{
  "activation": "reglu",
  "extras": ["capped logits"],
  "final_lr_fraction": 0.1,
  "seq_len": 512,
  "dataset": "wikipedia_en"
}
MLP neurons of a small language model. Each row is named by its layer, matrix (down: output weights) and neuron, and shows model dimensions 48-111. Each number is 128 + 32 x the weight over its row's rms, rounded and kept within 0 to 255. A neuron's up and down rows have the sign that makes its largest values positive.
A block is one neuron, or neurons of one layer that tend to fire together. Before each block is what it responds to, as a language model described it from the Wikipedia text at the highest values.

Responds to: Phrase-final word before prepositions. Final word piece of a verb's object or complement, just before a following preposition or conjunction, e.g. ceremon-ies (because), Lul-u (and), rec-all (or).
L16.down612 [107 121 170  91 206  96 141 176 145  96 146 118 145 101 116 135 119 173 162 141 122 135 134 103 182  96 136 165 130  98 125  98 109 133 110 139 170 156 126 106 133 177  69 208 127 124  56 104 102 206 141  99 116 143 128  88 130 160 102 144 103  96 135 154]

Responds to: Mid-word name fragments. Word-piece tokens inside proper names, mostly personal and place names in lists and tables, such as Laf in Lafayette, Alt in Altuve, Thorn in Thornton.
L10.down147 [ 54 148  94 145 174 132  98  98 151 107  99  75 129 161 117 123 178 187 173 105 117 146 131 118 150 141 103 149  84  98 134 130 121 117 136 147 136  71 116 175 135 140 101  74 138 127 161 161 147 112  82 125 112 177  89 194 138 142 134 118 190  96  77 164]
L10.down173 [201 127 116 119  93 142 101 143 110  86 128 138 132  96 114 141 141 115  68 170 133  93 135 148 102 142 119 110 156 130 131 176 186  79 141 135 108  73 137 174 168 104 143 132 100 152 119 142 140 137 151  71 113 113 113 107 130 160 134 155 140 131  52 228]
L10.down201 [148 132 180 118 140 130 140  97 129 108 162 117 139 147  89 108 129 137 172 127 101 114 106  99 163 147 119  64  83 106 130  89 151 126 136 113 119  75 132 159 109  71 102 129 175 167 106 145 140 142 130 126 111  82 101 109  68 174  95  84 118 163 133 124]
L10.down354 [147 115  80 118  83 139 121 171 120 190  70 172 121 150 140 160 128 108 138 120 123 140 122 155 111 109 118 118 128 160 152 164 187 106 133 134 152 132 111 130 126 171 118 141 136 137 145 138 141 137 212  83  75 173  80 132 134 148  94 130 169 122  51 152]
L10.down448 [128 131 139 107 156 106  91 148 126 151 168  88 132 136 179 169 165 125 136 110 161 123 167 130 137 124 106 126  46  95 172 132 159 123 169 130  97 153 121 109 126 109 166 145 135 115 123 100  51 149  72  56 119  74 105 162 107 157 108 173 141 156  95 149]
L10.down548 [ 74 114 152  99 178 113 146 100 155  77 108 117 172 117 166 104 112 110 144 163 170 148  99 144  67  73 110 126 130 140 124 105 109 179 130 122 142 137 137 200  96 129 151 142  92  88  92 102 212 118 152 160 139 144 108 134  98 175 118 116 143 170 117  90]
L10.down686 [166 139 158  96 182 110  90 148 114 118 128 146 146  88 124  91  92 113  95  66 166 146 153  77  85 163 129 132 167 163 120 123 121 117 134 143 114  91 162 182 119 141 167 159 103 129 134 124  99 115 135 188  88  90 108 133 108 138  81 109 137 117 167 125]
L10.down816 [125  62 115 187  85 133 130 178 101  92 114 136 130 128 177  69 157 153 151 146 120 139 134 131 102 117 158 165 165 130 121 172 130  99 134 134 123  99 100 163 124 124 184 105  95  90 156 147 119  95 104 167  87 215 126 141 119 124 121 145 127 138 111 119]

Responds to: Word-initial F in names. Opening fragment, often capital F or Sh, of a split word, mostly first names in lists, tables and casts (Fionnula, Fallon, Shaun).
L16.down313 [157 147 105 100 130 130 196 136 167 106 149 143 176  79 182  55 103 100  89 146 114 177 116 105 156  71 188 107 123 179  90 160 158  75 177 132  64 131 150  97 141 139 156 140  81 162 105 123 112 159 205 136 108 123 123 118  98 132 105 129 146 103 128  97]

Responds to: Main verb after subject. Main verbs or their final inflection pieces right after a subject, just before the object or clause, e.g. declared, gives, stated, took.
L10.down3 [100 106 139 164 137 137 162 142 145 130 159 112 152  92 146 125 128 177 109  87 135 143 134 177  57 115  95 161 134 133 131  80 116  91 176 158 171 132 105  81 123  96  91 173 158 147 101 144 139 160 112 145  80 149 111 136 120  55 193 185 108 133 123 153]
L10.down23 [ 92 115 163 138 167 100 134 105  70  98 125 144  82 107 151  91  87 118 108 110  78 165  95 145 167 123 132 165 119 153 159 156  61  89 108 184 153 123 138 107 108 128 120 146 112 116 145 135 107  73 106 126 154 146 115  99 106 147 125 113 128  96 127 135]
L10.down277 [124 129 134 135 166 105 108  93 149 128 127 144 156  29  92  75 118 124  75 121 133 148  99 148 118 132 149 198 145  96  90 120 121 160  90  79 132 110 125 119 117 173 143  74 212 191 150 110 109  86 145 151 148 145 112 102 120 134 134 126  49 193 136 103]
L10.down530 [175 154  98 155 150 162 143 122 166 131 116 113  88 123 172 187  96 104 149 133 113 157  91 150 144  96 107 122 142  91 112 201 176  74 131  90 150 168 123 123  92 152 128 166  63 166 147 108 117 166  92 160 113 132  81  70 133 114 128 121 135 125  47 144]
L10.down597 [134 162  76 106 150 155 157 185 123 119 100 113  70 107 155  85 130 114 155 145 130 104 136  49 110 143 172 144  99 123 107 165 159 106 143 145 160 139 158 155 191 141 122 143 125 159 121 121 108  99 123  51 117 154 183 117 158  80  89  83  94  87 101 143]
L10.down675 [158  77  96 128 128 124 108  97  46 140 153  98 107 144 123 149 152  78 112 161 128 139 142 144  60 106 160 169 140  55 175 152 142  94  67 131 100 131  96 124 180 129 152 122 159 125 150  59 160 146 188 126 163 165 104  85 103 139 108 147 113  94 119 101]
L10.down797 [113 112 152 149 146 120 185 133 105 132  98 157 156 128 156 138  68 123 154 118  66  97 130 102 194  94 116 146 126 128  65 141 137  98 127 132 191 100 178 119 181 185  96 136 125  77 188 147 110 101 125 176 190  59 143 190 118 162 124  92 144  95 157 156]
L10.down806 [116 170 111 148 145 103 166  64 119 111 128  96 140  83 151 151 182 147 123  96 149 101 134 140 122 138 184 112 128 152 157  52  84 147 137 166 157 114 104 105 206 135 107 134 139 136 139 137  87 146 106 127 146 143 158  48 117  85 118  78 153 163 186  60]

Responds to: Verbs introducing complements. Attribution and judgment verbs that set up a following that-clause, object or as-phrase, such as stated, described, considered, said, with weaker hits on word pieces inside science terms (the olog in biologist).
L13.down96 [100 153 139 156  73  87 125 107 117 183 193 120 164  81 150 118 123 122 151 144 142 170 164 122  96 134 109 114 131 142 109 110 134 110 115 175 139 152 146 161 130 131 120  73 145 178 151 146 216  84 118 127 142 157 191 115 168 143 113 121 105 125 119 181]
L13.down113 [179  93 143 128  74 100 141 164 119 165 128 188 103  99 142 133 137 117 113 115 128 145 118 195 168  94 101 103 139 157 105 120 131  85 153 130  76 113 140 137 121  62  71 116 152 196 142 127 139 104 126 109 138 161 164 126 129 139 120 118 174  94 128 108]
L13.down253 [144 170 101 139 166 150 166 146 115  97 127 109 130 123  96 100 166 160 138  79 155 112 122 133 116 118 117 147  94  90 150 131 105 169 119 109 185 156 127 122 145 112 126 142 158 121  77 124  68 146 167 136 111 130 123 144 108 163  89 133 168 139 102  90]
L13.down271 [140 114 124 186 144 115 149 130  91 134 156 142 106 143 162 126 154 162 144 144  99 106 131 142  81 150 113 136  83 157 101  99 180 132 110 161  94 108 135 103 168 119 117 179 190 132 126 178  80  97 123 101 116  90 101 157 140 148 195 117  97 124 110 187]
L13.down296 [128 122  88 176 117  79 159 151 122 139 197 172 178 187 100  83 102  89 154  81  94 125 145 155 168 133 110 132 139  58 170 117  98 138 145  96 137 160 129 130 129  88 173 109 125 156  53 113 134 137  95 187 138 152  83 118 109  74 157  95 174 114 154 132]
L13.down388 [197 159 136 166 133  95 139  91 156 137  82 116 128  98 131 121 170 110 204  82 156 135  93 146 100 100 155 111 125 163 131 147  57 100 150 106  95 139 157 179 102 150 121 120 157 172 111 118 101  99 162 133 170  66 168 137  84 127 148 117 106 147 172 133]
L13.down594 [162 100 160  81 154 187 109  94 125 150 170 141 154 111 149 109  99 159 101 148 154 149 154 224 119  91 137 165  83 124 185  52 163 132 157 173  93 173  84  55 170 118  63 150 161 146 139  89 133 143 102  81  87 129 134 113  61 135 136  91  67 173 104  60]
L13.down648 [157  97 101 163 180  97 176  98 149  91  85  99 183 167 137  73 155 169 132  69 101 152  95 144 134  75 170 119 157  96 174 102 106 220 115  52 172 101 111 117 188  99 160  89 169  91 132 126 101 123 122 129 172 108 101 134 159 119 141 127  71  98 158 194]

Responds to: Separator before second number. Delimiters such as table pipes, parentheses, and colons just after a count and before a paired percentage or value, e.g. votes | 53.3, 85.36/km² (221.1.
L13.down94 [149 149 123  96 155  95 116 179 125 179 159 126 133 158 103 153 113 121 160 150 130 110 176 118 152  98 118  78 150 108 108  80 143 146 152 106 159 158  97 133  92  94  85 149  85 143 134 124 147 205  78 106 106 102  90 150 127 158  82 103 169  72 182 116]
L13.down192 [ 91 140 142 120 109 145 166 144 166 162 166 167 126 110 149 177 115 185 123 113  94 157 111 195 107 121 141 120 142 141 128 144 127 171 114 112 159 145 137 170 112 134 130 153  80 166 160 138 147 136 169  95 118  94 109 169 174 122 128 136 218 129 190 176]
L13.down313 [191 144 101  97 129 136 190  74 121 121 118 110 178  97 124 191 122 170 112 134 111  95 112  40 149 150 126 122 109 160 134  35 120 120 142 195 121 111 190 129 118  90 183 180 121 109  57 134 115 140  91 105 140 121 144 136  56 131 153 140 104 213 119 147]
L13.down451 [141 158  71 163 134  89  99 153 167 117 119 106 156 116 131 212  96 147 109 152 213  57 130 125  78 115 112 119 137 126 117 169 124 167 133  89  83 151 183  96 207 184 117 161 112 120 117 142 133 175  75 122 126 126 187 138 127 111 181 110 194 151 106  74]
L13.down488 [148 177 113 196 110 112 157  85 159 127 156  86  84 138 161 106 143 157 133 182 155  96 142 136 164 112 128  90 104 130 110 118 138 118 140 174 113  60 133 135 106 107 162  57 154 118  92 163 164 170 155 171 190 160 136  64 117 143 166 165 171 108 122 158]
L13.down600 [ 86 113 109 179 110 138 166 114 126  73 200 106 139 105 139 165 150 119 136 137 136 152 153  97  92 115 131  94 128 151 130  81 162 180 111 124 135 102 176 131 137  86 103 168 130 113 124 132  80 137 173  80 157 153  69 129 148 146 140 174 135 144 136 104]
L13.down804 [136 162 138  96 116 170 117 135 133 148  92 108 174  71 119  96  95  70 160 122 136 112 202 149 150 173 129 144 105 111 133 143 127 124 128 172 124 122 129 134 159 169 148 170  97 135 173 133 126 137 137 185 108 124 117  81  88 131 101 102  85 111  71 157]
L13.down815 [ 66 157 109 123 152 117 143 155  55 118 142  76 114 139 110 128 128 142 191 129 152 115 112 208 105 139 185 127 146 102 156  45 170 125 120 159 123 136 127 122 124  70 143 101 143 115 165 199 127  80  84 120 163 123 156 155 107 107 108 165 125  91 125  83]

Responds to: Quantity-introducing nouns. Nouns and articles that open a statistic before a figure, such as "population" or "total" before "of", and "an" before "average"; also scattered word fragments like "g" and "par".
L10.down11 [103 180  79 168 152 135 128  86  97 129  65 150 158 121 130 180 169 191  90 100 147 102 134 160  80  88 115 170 154 198 100 156  56 113  95 131 109 105 104 185 133 143 128 129 130 190 107 107  99 131 108 109 131 140  35  61 142 189  98 168 109 140  97 115]
L10.down64 [167 138  63 129 174 170 135  81 153 156 105 129 152 120 113 150 146 140 117 180  57 152 153 134  58 135 138 116 137 167 147 132  94 159 176 127 204 136 120  91  59 138  93 153 143 161  60 193 123  82 155 173 131 149 118 165 130 124 168 113  83  79  64 148]
L10.down128 [144 187 152  85 202 145 101 107 124 112  96 165 130 146 104 148 161 127 118 172 131 175  69 143 164 128 189 181 125 115 131 115  87 163  63 145 154 101 156 118 142  98 148 141 124  76  97 169 169 199 120 154 146 146  69 108 109 178 139 111 140 134 128 110]
L10.down149 [113 140 136 117 113  95 134 132 161  85 100  94 150  96 111 127 127 156 150 198 168 105 128 163 142 125 109 140 166 132 115 130  85 194 112 181 188 146 160 122 109 138  84 162 106 176 100  85 131 107 195 124 133 137 160 118  46 129 125 100 163 170 136 124]
L10.down180 [100 143 130 189 154  99 131 126  84 123 127 123 175 119 104 146  64 141  99 129 192 147 148  92 141 121 186  73 137  94  66 163 108 146 158  87 140 145 183  84 117 169 111  83  96 157 120 107 171  96 158 124  82  97 133 160 107 136 116 181 102  93 124  74]
L10.down352 [ 99 121 111 148 153 108 101 144 134  60 117 123 143 152  72  93 142  73 119 124 138  78  97 134  79 120 136 104 121 131 151  75 107 143 182 109  92 102 213 142 180 124 128 123 153 137  70 160 100 143  96 145  90 118 136  73  91 103 150 168 144 104 144  84]
L10.down558 [136 123 132 150 136 102 115 182 154 103 138 164 125  93 195 142 153  99  96 110 101 100  88 149 136 160 160 157  85 118 151  80 126  54 120 150 167 101 180 103  81 129 115 105 170 110  75 119 123 104 131 148  74 139  97  89 149 121 107 148 145  88 153 108]
L10.down752 [124 140 191 167 128 130 148 114  96 133 156  87 145 163 100 162 113  98 142 104 115  46 134 124 154 138 150 102 123 119 148 104 116 152  89 108 141 107 126  86 107 156 137 100  86 152 124 120  88 156  92 123 139 132 142  88  71  72 121  60 185 127  92 129]

Responds to: Before a numeric value. Separators such as |, ;, : (and words like was, in) just before a number in tables, e.g. attendance, votes, goal minutes, track times.
L16.down634 [117 140 130  84 102 104 164 134 110 110 161 102 134 162 143 184 130 139 180 156 131  96 125 139 156 109 122 124 100 181  80  71 140 152 222 130 137 152 140 110 133 142  92 138 141 142  77  55 166 153 170 110 153 154 117 113 145  88 113 165 131 179 120 119]

Responds to: Name-spelling letter fragments. Single-letter pieces (J, F, d, l, c) that begin or split rare proper names, such as Jessica, Jovan, Al-d-gate, Doug-l-as, Föl-des.
L13.down32 [107 140 151 146 163 173 164  32 164  97 123  80 163 218 104  98 121 106  83 164 144 164  94  76 121 136 158 137  99 123 137 187 116 108 130 136 103 108 187 141 173 151  35  83 117 186 168 122 117 181 119  85 148 134 132 155 138 137 146 155  20 130 123 100]
L13.down105 [145 121 130 149 135 168  72 121 161 169 121 135 207  89 121 135  69 111 135  83 103 104 103 120 121 132 148  78 173 110  94 114 103  94 131  66 136 156  63 149 117  97 159 160 129  86 156 113 103 102 109 148 168 127  77 166 120 158 105  99 123  42 120 134]
L13.down188 [125 120 189 122 134 144 101 147 139  93 155 112 148 130 157 150 127 146 168 222 101 102 111  52 129 121 146 127 124 112  54 156 123 119 154 129 149 136  73 146  80  79 126 118 136  87 126 131 173 136 154 114 108  76  66 148 143 136 177 175 129 165 168 125]
L13.down200 [117 115 119 159 108  51 132 104  63  76 141 118 116 150 110 181  74 108 171 119  75 154  93 128 136  57 185 106 161 108 151  64 117 176 164  87 141 108 173 128 134 187  99 176 154  80  94 154 154  96  87 106 134 130 110 108 119 125 126 183 131 113 100  65]
L13.down278 [138  97 140 127 146 159 106 134  95 101 165 152  89  53 209 127  99 112  65 138 137 114 112  95 147 166 131 101 143 158 163 144 192 114 110 148 127 143 215 131 134 161 104 129 119 135 156 158  68 189 134 121  63 151  92  57 118 138  98 155 159 185  93 159]
L13.down324 [120  98 132 109 108 187  96 173 158  81 201  96 166 139 106 112 150 104 116  95 146 197 131 151 154 148 126 146 118  74 136 110 178  82 131  75  68 125 159 118 120 200 153  81 145  85 110 119 167 108 149 141  93 154  99 102 162 111  96 119 104 159 129 123]
L13.down328 [111 114 137 144 170  94 115 146 135 145 156 138 159 129 137 141 105 117  85 128  98 117 128 147 130 151  99  90 119 113 157 135 167 166 108  93  86 129 118 158 138 157 134 160 136 131 157 189  95 127 195 169  66  74 160  67 163 183 109 155 149 123 115 105]
L13.down543 [169 132  96 134 141  87 147 135  67  84 151 133 130 111 166 153 111  93 115 140 127 148 127 122 158 121 119 143 112 137 111 154  92  93 118 133 153 111 173 129 130  51 162 154  55 173 177 181 129 122 118 160 103 110 158 136 146 177 120 161 167 106 157 131]